Weights of a small GPT-style language model, trained from scratch on English Wikipedia: MLP 768 GELU, LayerNorm before each block.
MLP neurons of a small language model. Each row is named by its layer, matrix (up: input weights) and neuron, and shows model dimensions 96-159. Each number is 200 + 20 x the weight over its row's rms, rounded and kept within 0 to 999.
Before each neuron's rows, "fires on" lists the tokens most often at its 100 highest values on Wikipedia text that the model never trained on.

fires on: " |", "|", "b"
L4.up646,228,199,198,213,248,197,188,223,215,175,171,167,209,185,157,218,208,200,194,211,204,210,190,218,182,216,184,205,195,207,216,199,218,207,219,233,210,196,218,144,191,187,200,180,210,156,205,189,195,200,190,185,244,233,170,195,143,188,200,230,194,211,246,209

fires on: " l", " dep", "ro", " ro", " rel"
L4.up512,235,217,186,186,191,240,174,179,209,189,187,242,192,184,177,214,224,205,217,183,174,231,179,199,213,203,199,183,205,173,205,223,206,191,210,189,206,196,180,219,142,195,180,155,211,185,193,154,209,205,182,190,237,216,213,242,204,232,202,200,170,214,210,202

fires on: "|", " of", " 18", " the", " between", " a"
L8.up395,210,197,226,207,193,225,191,203,202,212,197,226,219,207,187,191,194,193,219,189,171,242,178,174,157,225,206,176,198,149,194,227,211,205,202,207,179,200,168,183,176,185,195,188,252,173,210,191,171,244,214,176,168,186,228,167,190,215,169,196,216,209,188,206

fires on: "s", " Qu", "el", " qu", " of", " Tim"
L5.up502,207,229,173,174,186,188,233,211,185,181,202,181,199,179,214,191,177,191,212,183,218,237,206,217,199,263,180,166,193,193,277,240,215,187,231,173,200,191,198,211,186,149,195,212,203,155,185,193,191,186,209,176,155,179,212,215,206,164,209,200,178,209,207,169

fires on: " which", " that", " ==="
L5.up417,223,201,206,203,225,208,212,179,209,218,152,194,240,193,227,202,220,198,180,162,179,216,201,204,217,172,193,204,203,202,221,222,186,183,181,198,249,194,185,222,228,204,193,167,215,220,174,218,185,195,183,208,231,234,190,246,170,189,223,169,222,209,169,172

fires on: "hes", "ld", " another", "row", " 32", "ster"
L2.up535,161,241,197,212,176,197,228,190,193,187,157,202,208,206,226,209,208,215,159,192,240,186,194,198,217,188,208,210,206,195,203,241,198,197,208,189,208,168,229,211,196,188,201,185,201,177,239,214,213,226,185,182,209,220,214,190,216,208,197,213,215,223,203,198

fires on: "ur", "ir", " of", "ing", "ic", "s"
L6.up251,199,208,229,196,237,190,200,204,218,158,213,196,205,183,170,226,175,190,207,214,164,227,174,195,201,225,173,220,198,192,200,210,237,181,205,171,199,161,189,204,157,188,183,227,211,176,191,200,195,221,218,177,186,202,206,237,206,173,194,171,182,216,215,191

fires on: "\n", "or", "j", "o", "ud"
L4.up150,175,191,226,209,217,201,181,173,219,218,194,188,219,193,195,201,174,206,200,189,199,230,228,197,188,179,203,191,183,177,179,166,189,236,210,174,201,226,188,216,211,209,216,191,201,163,205,203,183,207,237,198,196,224,219,193,202,214,198,202,262,212,178,173

fires on: " |", ":", "|", "s:"
L4.up149,221,235,199,217,208,191,182,203,200,200,191,179,241,196,183,170,168,190,221,206,200,208,195,216,174,218,194,166,225,223,252,192,225,188,212,195,187,176,224,149,162,261,209,173,222,176,189,201,207,134,166,194,230,198,172,246,162,195,211,216,192,207,234,201

fires on: "ed", "b", "s", " number", "olog", "al"
L2.up573,224,193,221,232,183,183,184,145,196,168,167,203,202,195,192,174,194,207,243,183,182,196,189,188,183,182,198,200,184,166,200,219,216,196,191,164,181,196,213,175,245,208,180,207,175,172,194,213,221,250,180,163,196,194,172,134,164,189,198,196,191,202,213,204

fires on: " |", " 1", "|", " year", " W", " /"
L8.up640,233,205,168,230,211,191,185,182,224,170,232,181,228,190,199,204,231,180,205,198,200,197,233,172,215,213,185,181,200,141,198,222,217,187,233,210,178,240,224,179,198,208,198,189,216,196,204,179,169,200,212,192,184,191,157,201,200,188,218,223,212,187,179,199

fires on: " En", "or", "af", "ad", " ret", "if"
L4.up380,201,215,214,212,185,205,178,197,178,228,186,200,215,176,229,215,208,189,195,206,197,197,173,194,212,210,250,171,179,189,197,209,215,196,223,211,167,227,215,189,191,208,190,169,195,185,199,205,205,202,184,182,193,185,168,200,199,203,201,213,223,200,206,192

fires on: ".", " the", " and", " second", " first"
L2.up706,207,195,206,197,217,203,217,235,190,199,184,207,168,181,194,237,231,199,199,180,213,182,188,199,200,197,156,206,187,170,225,205,215,210,201,239,201,212,211,220,213,158,196,165,193,226,167,176,182,191,226,189,188,218,229,187,221,180,169,199,208,185,230,192

fires on: "s)", " also", "°N", "oard", "ese"
L2.up728,189,215,209,238,217,196,217,168,222,154,190,179,200,207,212,209,211,219,205,223,206,208,206,227,182,220,206,202,195,192,211,160,184,182,192,214,185,164,217,195,229,214,208,231,191,191,180,241,186,187,207,209,200,169,174,199,214,144,193,189,215,179,189,188

fires on: " a", "im", "o", "re", "or", "a"
L8.up440,200,205,177,153,200,179,182,196,211,168,170,196,218,210,199,169,227,200,199,173,166,185,235,220,195,166,148,168,204,172,167,178,190,202,201,212,152,217,190,201,193,219,203,204,209,226,204,177,205,208,201,199,201,179,210,202,196,195,197,202,213,219,202,183

fires on: "s", " ret", "ound", " res", "f"
L4.up385,203,247,191,195,230,219,205,175,170,210,187,205,209,194,182,226,247,213,183,206,234,208,179,206,234,172,212,203,163,181,198,186,189,178,250,205,205,236,204,213,197,225,178,183,170,213,209,200,213,218,205,169,201,216,189,199,192,190,222,216,217,194,222,213

fires on: "p", "tern", "n", "form", "b"
L8.up533,213,203,216,194,218,201,195,163,185,165,206,180,196,202,181,207,181,181,221,209,203,229,227,182,160,214,178,179,212,185,210,176,212,157,191,160,212,224,170,185,182,247,201,206,213,150,181,219,193,194,229,218,200,204,144,195,171,200,165,197,197,225,206,188

fires on: ")", "),", "ime", " released"
L4.up185,197,218,202,197,210,224,238,206,219,205,209,217,191,162,168,206,242,217,191,232,185,208,186,232,221,191,198,191,191,214,199,230,208,222,196,198,169,200,229,203,185,246,168,205,203,196,189,191,210,188,215,172,196,225,196,173,189,202,229,224,158,209,187,202

fires on: ",", "-", "er,", "f", "t"
L8.up128,173,188,251,220,195,208,235,178,187,241,209,196,192,219,202,209,233,197,231,141,203,216,164,172,241,214,204,166,183,178,199,227,217,192,207,207,172,209,178,173,197,210,182,171,234,187,211,174,211,204,189,177,250,218,200,191,214,174,193,157,241,219,189,215

fires on: "\"", " ar", "'", "le", "al"
L5.up505,226,208,187,185,194,202,226,136,173,220,170,227,211,198,183,182,190,188,229,196,180,215,161,214,197,215,173,191,221,196,196,240,220,215,223,156,188,232,195,243,189,185,201,203,214,209,187,208,190,188,216,186,217,211,196,237,241,168,188,209,206,196,199,212

fires on: "ov", "av", "p", "et", "m"
L8.up248,218,200,168,182,195,211,221,215,218,194,179,242,243,178,192,224,197,208,227,204,177,217,187,153,229,205,154,198,194,148,160,201,207,211,214,186,193,210,204,217,173,179,185,209,204,203,201,237,212,191,219,208,212,227,191,204,181,203,165,223,202,205,228,190

fires on: " Z", "V", " Un", "z", "e", "ivers"
L8.up288,215,190,170,192,219,191,171,216,189,188,209,186,236,224,197,215,187,192,219,190,178,184,203,182,155,205,195,196,180,181,199,160,197,189,172,213,217,190,223,206,172,198,206,211,192,200,191,215,170,177,249,214,191,220,191,198,175,200,192,175,239,198,207,194

fires on: " the", "am", "o", "or", "av", "per"
L6.up159,188,176,209,194,207,214,218,176,223,200,192,183,195,202,198,190,194,184,196,184,159,210,211,209,197,208,192,179,211,221,205,184,148,206,185,177,193,189,175,205,214,226,226,167,204,196,223,208,200,209,252,197,203,180,201,211,219,220,196,171,228,226,228,218

fires on: " |", ";", "-"
L2.up681,213,198,198,205,221,201,165,184,225,196,188,184,195,207,181,220,221,183,213,203,194,232,225,211,202,211,181,219,200,172,216,226,201,189,217,163,173,222,212,173,161,207,200,159,230,173,233,202,210,179,219,175,213,197,172,187,176,192,183,245,224,207,192,179

fires on: "ed", "amed"
L2.up663,215,197,175,185,186,237,170,161,228,222,199,229,203,197,212,207,212,195,242,206,188,195,192,203,218,245,184,148,183,151,196,214,214,211,188,204,179,218,195,209,172,200,191,149,195,224,197,198,216,194,196,220,220,207,217,204,187,165,209,169,206,212,233,217

fires on: " g", "\"", " \"", " \"B"
L4.up674,206,207,190,168,196,225,220,199,201,204,206,231,220,194,153,193,193,194,225,182,205,201,169,204,235,191,186,179,195,195,255,213,221,175,186,225,222,227,206,232,186,191,205,195,217,196,202,205,205,172,186,214,225,206,195,204,194,187,247,226,166,237,194,215

fires on: " trad", "reek", "se", " another", "row", " Song"
L2.up713,145,212,184,177,192,203,206,182,207,201,176,189,220,234,211,227,241,215,182,216,245,167,212,195,199,222,192,220,188,208,204,218,186,187,207,188,170,201,226,216,216,183,195,226,190,210,212,208,209,208,217,202,189,243,210,188,197,178,189,192,232,213,209,183

fires on: "re", "ang", "eng", "ir", "ow", "ab"
L4.up649,182,181,183,195,202,207,218,231,213,145,182,170,219,251,203,157,197,191,214,195,208,252,202,218,196,186,185,183,167,208,223,192,210,213,163,232,214,202,214,214,214,175,215,184,210,189,157,186,193,188,208,191,210,243,202,182,189,185,157,195,181,198,189,197

fires on: "m", "p", "7", "cl", "gr", "x"
L8.up618,197,200,183,177,189,196,185,197,223,180,177,232,240,206,178,219,187,186,234,224,212,240,192,193,186,206,185,168,230,181,166,209,231,176,203,201,200,217,206,178,185,192,200,156,217,172,195,220,205,174,182,208,203,169,180,189,152,158,204,183,191,203,246,191

fires on: "9", "7", "5", "/", "8"
L4.up401,198,180,224,184,192,231,195,183,227,195,195,186,207,218,177,205,207,201,201,220,199,218,189,213,201,179,189,210,204,184,174,182,222,200,200,188,190,199,212,238,170,210,213,190,204,173,214,200,224,205,223,244,210,207,214,151,182,158,219,207,225,175,175,196

fires on: ".", "s.", "es.", " the", "ion."
L4.up317,227,245,227,230,200,196,206,197,177,164,150,187,197,189,189,200,181,183,179,200,200,237,206,195,153,187,188,166,219,209,222,197,177,175,184,172,215,223,163,202,256,185,193,206,232,218,178,146,197,211,214,203,189,231,172,189,202,193,232,190,193,224,225,177

fires on: " public", " collection", "”", "ars", " service", "==C"
L2.up107,168,197,175,159,176,215,162,167,202,215,224,210,172,188,189,192,220,214,194,196,185,204,217,215,224,226,212,192,214,185,191,180,220,202,193,185,165,210,190,228,204,248,192,205,184,257,185,201,213,196,194,180,236,184,193,200,197,163,188,203,185,240,279,216

fires on: "ed", "s", " out", "es", " up"
L4.up686,185,197,225,202,199,186,164,180,183,193,193,219,212,182,208,225,219,200,231,166,188,235,189,196,204,209,213,154,193,184,208,206,212,176,170,169,226,241,224,176,206,210,191,191,208,186,162,223,205,212,203,200,240,225,224,162,179,234,237,185,214,201,196,220

fires on: " he", " ro", " she", "==", " l"
L5.up409,201,239,200,179,202,200,180,175,185,179,225,214,242,195,196,207,216,213,166,186,173,190,214,243,191,189,194,211,245,167,191,226,194,190,228,223,213,217,178,196,167,236,166,171,206,224,224,186,206,185,175,205,216,179,205,223,195,183,191,218,183,192,220,212

fires on: " —;", " L", "er", "one", " /", " D"
L8.up70,209,206,201,218,196,196,215,206,191,176,218,231,183,205,215,186,217,179,195,173,201,185,193,160,192,191,169,195,233,219,203,222,225,212,195,209,161,211,195,211,168,178,196,194,220,215,174,154,212,181,170,182,186,178,235,236,194,173,159,209,225,217,199,209

fires on: " ===", "s.", ").", ".", "es.", "6."
L5.up157,221,213,205,186,192,226,204,212,167,217,177,217,183,227,176,217,190,191,205,219,207,243,203,178,187,213,186,186,209,191,208,218,210,184,198,206,234,196,163,206,235,182,182,180,221,227,176,192,218,179,172,210,181,225,185,185,165,195,212,171,189,211,196,224

fires on: "\"", "\",", "),", " by"
L5.up546,212,192,230,155,226,198,184,207,223,208,189,237,204,188,185,194,192,184,222,204,214,204,180,181,212,212,187,176,231,176,227,170,213,201,204,220,212,203,209,206,220,186,187,210,240,214,150,187,204,168,210,209,196,210,200,220,198,156,225,210,195,227,223,186

fires on: "ft", "ace", "ae", ".1", "als"
L4.up631,170,198,161,219,219,181,170,186,240,221,204,184,215,218,190,186,187,203,203,269,209,208,222,201,212,190,187,201,235,193,193,202,219,192,178,202,212,218,211,207,214,202,178,210,149,208,197,209,192,193,180,206,218,178,222,213,233,186,194,201,195,204,201,214

fires on: " Ad", " Ed", " Epis", " dem", " ad", "==="
L6.up167,231,196,195,185,216,162,195,211,173,215,206,217,214,233,175,181,152,200,190,217,171,207,227,190,195,186,211,186,205,217,239,179,207,138,207,214,220,213,189,206,189,186,164,195,215,219,188,190,163,161,183,208,173,216,188,221,230,195,196,184,165,184,190,198

fires on: " de", "a", "os", "o", "us", " Website:"
L4.up482,188,202,192,208,199,207,195,202,166,196,192,190,215,182,160,175,217,199,219,161,195,207,257,235,215,180,193,148,183,165,188,193,214,216,180,241,195,183,168,186,237,216,229,191,210,207,235,185,181,201,202,229,190,185,225,187,179,193,214,223,218,169,211,208

fires on: " a", "s.", " A", "a.", "y.", ")."
L8.up49,198,212,226,203,221,223,210,204,210,176,209,196,192,236,205,199,166,191,209,169,220,204,196,200,201,222,197,191,195,188,207,204,212,188,215,207,152,211,194,173,199,236,178,175,196,187,190,189,192,176,187,193,207,181,172,193,234,184,204,206,183,210,196,239

fires on: "==", " g", " vot", " ==", " em", " ="
L5.up56,208,189,190,200,155,205,196,179,176,183,201,197,193,195,227,216,184,183,199,214,207,220,235,214,200,196,182,222,158,169,206,198,209,152,223,189,189,196,172,208,237,206,151,207,204,207,215,180,188,185,192,198,156,215,195,157,218,204,169,200,186,220,189,228

fires on: " on", "ing", "ent", "ow", "."
L8.up294,197,208,212,140,245,202,231,206,216,172,204,161,231,221,211,207,214,199,205,191,204,202,218,196,208,183,174,212,166,178,187,194,251,185,219,190,199,196,209,205,196,165,223,187,210,206,231,199,171,202,217,215,202,206,220,211,188,183,196,183,207,188,257,208

fires on: " |", " also", "ually", "ently", " which"
L4.up421,186,223,235,190,226,220,187,165,215,197,197,203,210,208,196,185,221,188,213,188,183,219,212,184,193,228,197,158,186,169,176,202,204,240,170,205,192,205,233,229,216,193,206,171,215,247,165,225,208,201,193,198,222,209,240,213,213,185,191,208,228,197,213,215

fires on: "-", " In", " TV", " television"
L4.up218,234,222,220,217,210,174,224,232,190,182,221,165,182,217,151,230,190,205,225,189,206,214,238,187,199,201,193,208,221,197,190,242,207,232,195,199,204,201,196,189,163,216,181,214,202,189,214,201,179,211,188,165,207,213,180,208,229,205,170,208,217,200,192,226

fires on: "tain", "and", "ri", "ac", "on", "iss"
L8.up289,205,182,211,217,220,184,206,200,145,192,173,208,207,224,177,162,180,188,227,190,161,188,213,207,155,183,177,180,190,182,225,226,192,200,200,200,171,244,186,207,177,231,176,206,211,228,201,180,184,198,220,183,221,213,182,245,179,214,185,185,184,181,212,223

fires on: " of", " week", "y", "ed"
L6.up263,242,238,169,186,182,216,201,162,196,210,169,193,216,193,216,191,198,206,210,217,170,196,242,211,208,195,196,188,207,179,178,193,226,198,234,197,158,208,231,183,196,223,195,203,227,209,202,159,178,203,189,178,210,226,196,212,212,193,219,180,182,224,227,191

fires on: "ing", " a", "er", "en", "one", "al"
L8.up21,212,201,188,205,198,185,199,188,227,219,211,195,190,194,203,217,220,191,203,161,178,201,169,169,212,185,183,175,228,191,203,226,179,175,189,179,226,209,205,166,160,191,184,186,205,195,182,181,216,209,179,179,190,214,263,218,221,194,211,224,229,201,223,215

fires on: ".", "ual", "ow"
L4.up578,205,194,184,178,210,199,185,184,216,197,193,154,215,208,227,199,195,214,203,213,230,198,221,222,156,180,194,201,188,204,199,212,209,185,242,219,195,219,162,201,192,177,192,192,199,217,211,238,187,183,204,220,208,213,181,201,187,195,222,212,227,196,206,237

fires on: "r", ")", " work", "ility", "ous"
L4.up551,196,205,158,214,272,215,183,209,213,187,189,211,185,228,152,197,179,238,164,221,182,228,218,200,218,232,196,184,244,205,220,204,239,200,197,201,202,209,188,233,185,191,177,241,163,207,158,209,198,243,205,208,211,202,203,202,223,228,207,226,229,195,208,196

fires on: "ers", " reb", "aching", "BC", "ury", "uring"
L2.up626,195,246,195,213,193,222,229,207,208,179,162,174,191,190,220,209,225,205,208,215,197,195,204,212,183,202,199,202,207,195,212,223,222,217,213,204,199,172,210,198,192,247,196,200,172,218,173,221,211,197,203,216,205,192,171,217,177,189,221,194,226,200,237,181

fires on: " v", " J", " Z", " j", "z"
L8.up734,164,221,178,212,230,208,211,237,197,193,198,213,236,212,184,211,175,194,240,201,194,182,184,199,193,236,177,210,185,204,227,193,211,224,199,238,171,218,210,193,176,206,216,195,192,184,178,198,171,163,232,209,188,191,192,201,189,194,198,155,229,219,203,199

fires on: " both", " had", " having", " These", " which", " Jon"
L2.up446,194,206,215,227,206,181,190,208,185,200,175,166,224,210,239,190,179,239,183,150,202,201,196,213,200,173,190,201,233,201,230,223,199,180,189,216,216,198,189,206,206,231,194,252,198,181,195,209,202,214,190,196,154,209,175,240,181,187,197,202,212,207,191,192

fires on: " next", "per", " second", " than", "est", " the"
L5.up560,206,204,183,191,238,227,225,240,179,237,207,253,176,228,171,181,200,162,195,153,217,175,200,195,196,207,179,174,180,192,232,188,215,213,187,196,224,217,203,209,208,190,171,205,194,192,204,192,197,181,189,201,230,206,201,190,244,204,189,229,224,175,210,216

fires on: "ant", "ir", "j", " Ad"
L8.up740,213,172,201,175,210,172,214,196,186,174,179,221,174,199,176,228,180,198,204,193,182,201,216,197,184,171,204,182,217,195,205,198,233,173,165,218,218,212,186,206,178,190,185,188,213,182,211,198,165,224,203,176,175,194,221,224,199,195,207,216,204,227,222,162

fires on: " comp", "int", "app", " assist", "ens", "ape"
L4.up335,180,240,211,174,199,199,209,208,184,215,192,194,201,204,212,198,235,259,210,183,232,188,180,203,180,198,212,235,192,208,199,205,180,205,196,200,214,211,225,187,199,210,180,165,226,189,203,200,171,189,191,182,190,202,167,200,201,193,207,199,219,216,192,208

fires on: " |", ".", ":"
L8.up85,214,201,209,184,223,214,187,203,162,205,166,209,164,187,181,186,191,178,227,216,219,208,228,211,211,203,194,200,208,203,164,203,222,221,197,203,203,211,221,224,167,230,208,193,225,191,229,204,184,163,159,208,212,205,213,219,200,178,230,203,253,185,240,162

fires on: "c", " On", "ated", "On", "ed"
L6.up360,216,194,214,169,198,231,212,217,167,177,197,198,149,217,185,215,155,172,194,191,198,187,215,213,212,193,206,180,174,221,197,207,189,201,221,179,185,180,208,186,203,211,217,247,201,237,176,225,216,202,222,212,226,227,196,220,205,222,219,214,192,193,213,181

fires on: "'s", "'", "-1", " el", " –"
L4.up268,217,228,179,205,219,184,143,180,232,223,205,188,190,246,182,237,233,201,195,188,223,197,230,195,169,211,182,201,221,215,228,214,212,184,226,211,220,224,198,181,208,187,181,183,195,212,231,193,204,190,170,182,221,217,184,194,197,177,164,215,191,183,208,227

fires on: " un", " high", " al", " I", " inter", " 1"
L8.up667,228,191,213,216,201,197,202,173,151,187,192,213,191,225,181,198,184,199,209,181,184,201,229,210,228,183,193,190,206,206,170,235,220,256,175,199,170,201,208,199,216,209,160,193,196,186,198,193,178,180,226,150,214,204,203,176,235,200,209,184,232,188,209,246

fires on: " |", "3", "8", "2", "6"
L5.up117,235,220,204,195,193,198,184,234,212,191,190,196,223,187,196,200,225,184,207,221,199,233,232,202,168,219,204,178,219,178,192,209,219,175,232,178,194,208,221,177,183,243,193,193,221,181,195,180,219,191,210,240,242,158,167,229,177,189,172,236,181,170,216,178

fires on: "s.", ".", "ers.", "es.", "ed."
L8.up637,234,207,197,204,192,188,186,206,214,192,168,179,201,219,219,204,191,214,199,221,194,172,200,198,178,204,208,204,208,197,180,207,214,207,209,203,257,209,175,200,205,176,199,241,208,221,218,230,215,199,163,175,214,239,177,183,189,197,162,214,262,243,214,204

fires on: " |", "|", "==="
L2.up386,162,241,219,176,214,200,170,227,205,197,203,190,229,216,171,181,182,165,198,194,191,211,238,205,183,212,183,173,202,206,197,227,223,161,205,175,208,214,206,193,181,249,166,147,237,198,190,174,222,153,191,202,183,181,181,207,199,196,209,218,181,221,241,196

fires on: "ecutive", "alth", "|---|---|---|---|---|---|", "ments", " may", "|---|---|---|---|---|"
L2.up361,196,200,216,210,181,189,181,209,175,216,209,220,197,214,223,207,164,203,195,182,214,168,185,189,178,224,199,191,228,199,185,232,192,223,172,228,180,195,172,200,184,188,208,221,186,214,199,219,204,198,229,212,206,228,221,217,174,193,193,217,203,220,217,203

fires on: "ust", " type", " League", "%", "imate", "umber"
L4.up541,187,192,203,189,204,207,242,190,209,174,197,193,208,193,215,251,204,205,202,184,197,177,175,226,204,195,173,199,188,188,217,210,216,156,199,182,186,210,212,200,202,186,226,196,186,194,200,195,195,208,257,231,191,215,178,220,178,197,211,206,179,214,185,160

fires on: " =", "ring", " te", " non", "Gen", "enc"
L2.up126,216,208,220,253,213,196,180,220,165,192,185,204,201,217,200,179,181,205,207,186,199,206,222,203,210,173,198,196,191,205,223,166,196,218,191,161,235,212,203,173,234,214,184,208,189,210,180,178,227,219,193,178,165,197,206,213,191,242,216,194,189,199,171,194

fires on: "ed", "ing", " N", "ue", "s"
L8.up268,203,197,216,165,189,187,190,173,172,177,192,176,189,189,173,175,193,196,199,193,152,252,216,238,207,201,198,182,188,190,253,167,206,212,210,203,232,214,204,193,200,237,174,196,202,181,188,199,220,195,187,198,209,192,201,168,193,203,207,230,214,197,205,198

fires on: " character", "ign", "ograph", " different", "ic", " famil"
L2.up628,216,206,175,183,219,164,224,224,216,209,196,219,236,214,201,209,209,188,191,174,208,173,191,194,183,188,228,188,195,188,199,214,195,172,197,212,198,230,167,212,205,184,200,160,179,203,244,137,197,221,233,174,200,212,202,219,201,201,241,180,202,191,167,157

fires on: " |"
L4.up399,210,188,240,169,224,223,215,190,208,203,185,171,174,182,200,185,204,188,232,206,198,217,226,199,237,194,169,183,191,162,221,225,211,200,203,196,171,223,216,206,224,193,209,155,230,221,201,186,214,179,196,212,213,199,195,185,205,206,174,223,210,192,211,219

fires on: "===", ".", "a.", "ia.", " years."
L5.up246,218,234,214,169,220,211,176,228,187,196,141,209,187,206,185,215,182,184,197,203,195,229,238,202,182,208,187,195,186,150,172,204,212,182,207,186,221,197,168,225,232,212,203,166,222,205,189,209,206,187,174,200,194,222,202,211,189,212,232,166,172,207,207,176

fires on: " cont", " France", "n", " bet", " ret"
L4.up386,189,238,204,231,190,202,194,187,215,205,185,228,202,192,209,191,234,210,221,226,193,231,169,199,235,199,214,240,187,214,199,192,222,222,176,218,202,208,192,205,192,218,174,165,187,174,205,193,199,211,194,192,194,187,223,185,198,189,207,208,203,205,208,171

fires on: " fin", "qu", "our", " and", " loss", " head"
L2.up103,205,220,210,185,197,192,206,204,202,207,221,207,184,205,212,172,222,167,193,194,211,189,173,189,209,232,190,203,221,173,220,196,208,184,181,209,195,205,209,187,192,197,181,182,214,226,162,213,223,199,186,222,214,178,227,224,183,180,223,229,221,191,221,195

fires on: "ed", "ing", "lish", " than", "ring"
L8.up762,215,217,218,184,219,199,194,202,210,206,208,211,193,187,185,201,166,176,223,183,183,172,223,199,174,230,168,210,212,183,216,206,237,217,153,194,171,196,212,185,199,197,209,185,205,201,232,216,211,165,217,188,179,217,176,200,199,184,205,190,186,192,222,192

fires on: "ures", " ra", "ows", " control", "ever", "rough"
L2.up29,164,230,176,186,165,198,203,190,214,208,201,211,224,200,216,200,193,194,209,200,222,209,189,195,176,219,193,188,206,192,210,238,192,198,191,190,195,179,197,207,150,189,202,198,183,205,213,220,168,160,212,211,224,226,224,201,159,190,186,171,212,213,197,216

fires on: " a", " A", "-"
L8.up252,197,233,235,189,197,178,210,213,227,185,233,191,175,204,190,190,204,200,218,195,177,202,207,184,202,197,182,172,183,179,215,197,189,209,206,191,177,220,191,180,176,184,193,183,213,203,202,213,219,218,181,190,197,196,198,174,197,189,183,212,219,215,176,249

fires on: "==C", "”", "'", " office", " founded", "==P"
L2.up444,149,175,146,187,185,221,167,175,190,228,196,205,204,210,202,208,218,200,223,225,187,176,182,213,203,202,189,176,178,198,166,165,235,201,213,217,154,193,202,207,206,190,213,212,204,224,188,195,192,157,225,200,248,196,196,163,185,188,164,166,232,221,226,209

fires on: "\"", "'", " stat"
L5.up436,222,199,214,184,184,188,232,202,177,185,199,225,211,194,177,167,172,183,203,203,199,217,159,221,210,199,177,206,187,175,236,234,225,200,213,245,241,230,201,202,209,207,211,200,227,192,156,226,214,167,221,178,184,206,202,228,195,183,206,204,216,234,222,208

fires on: ",", " |", "s,", "e,", "a,"
L4.up104,188,186,214,178,195,228,196,200,224,198,204,199,193,195,195,205,207,195,209,184,183,187,192,209,229,225,193,168,203,187,211,191,201,241,227,194,186,221,206,204,220,239,175,208,223,204,208,179,215,213,203,205,216,186,216,207,217,158,170,221,198,205,254,209

fires on: "ic", "eth", "now", "ron", "der"
L5.up164,238,189,194,179,201,217,224,228,205,176,197,220,187,188,185,206,226,175,198,176,187,188,196,182,192,226,168,186,196,213,220,205,167,200,214,199,214,204,219,212,177,200,169,184,169,199,192,192,178,211,177,213,198,200,194,162,221,227,241,237,222,153,221,199

fires on: " S", "X", " and", "-", "L"
L5.up44,189,211,210,212,202,168,194,224,226,251,199,188,200,220,184,195,211,205,196,192,201,208,199,199,140,196,168,179,211,206,222,192,179,206,190,216,201,230,213,200,193,205,200,188,202,183,226,199,174,194,199,195,207,174,204,162,246,187,185,170,217,213,190,197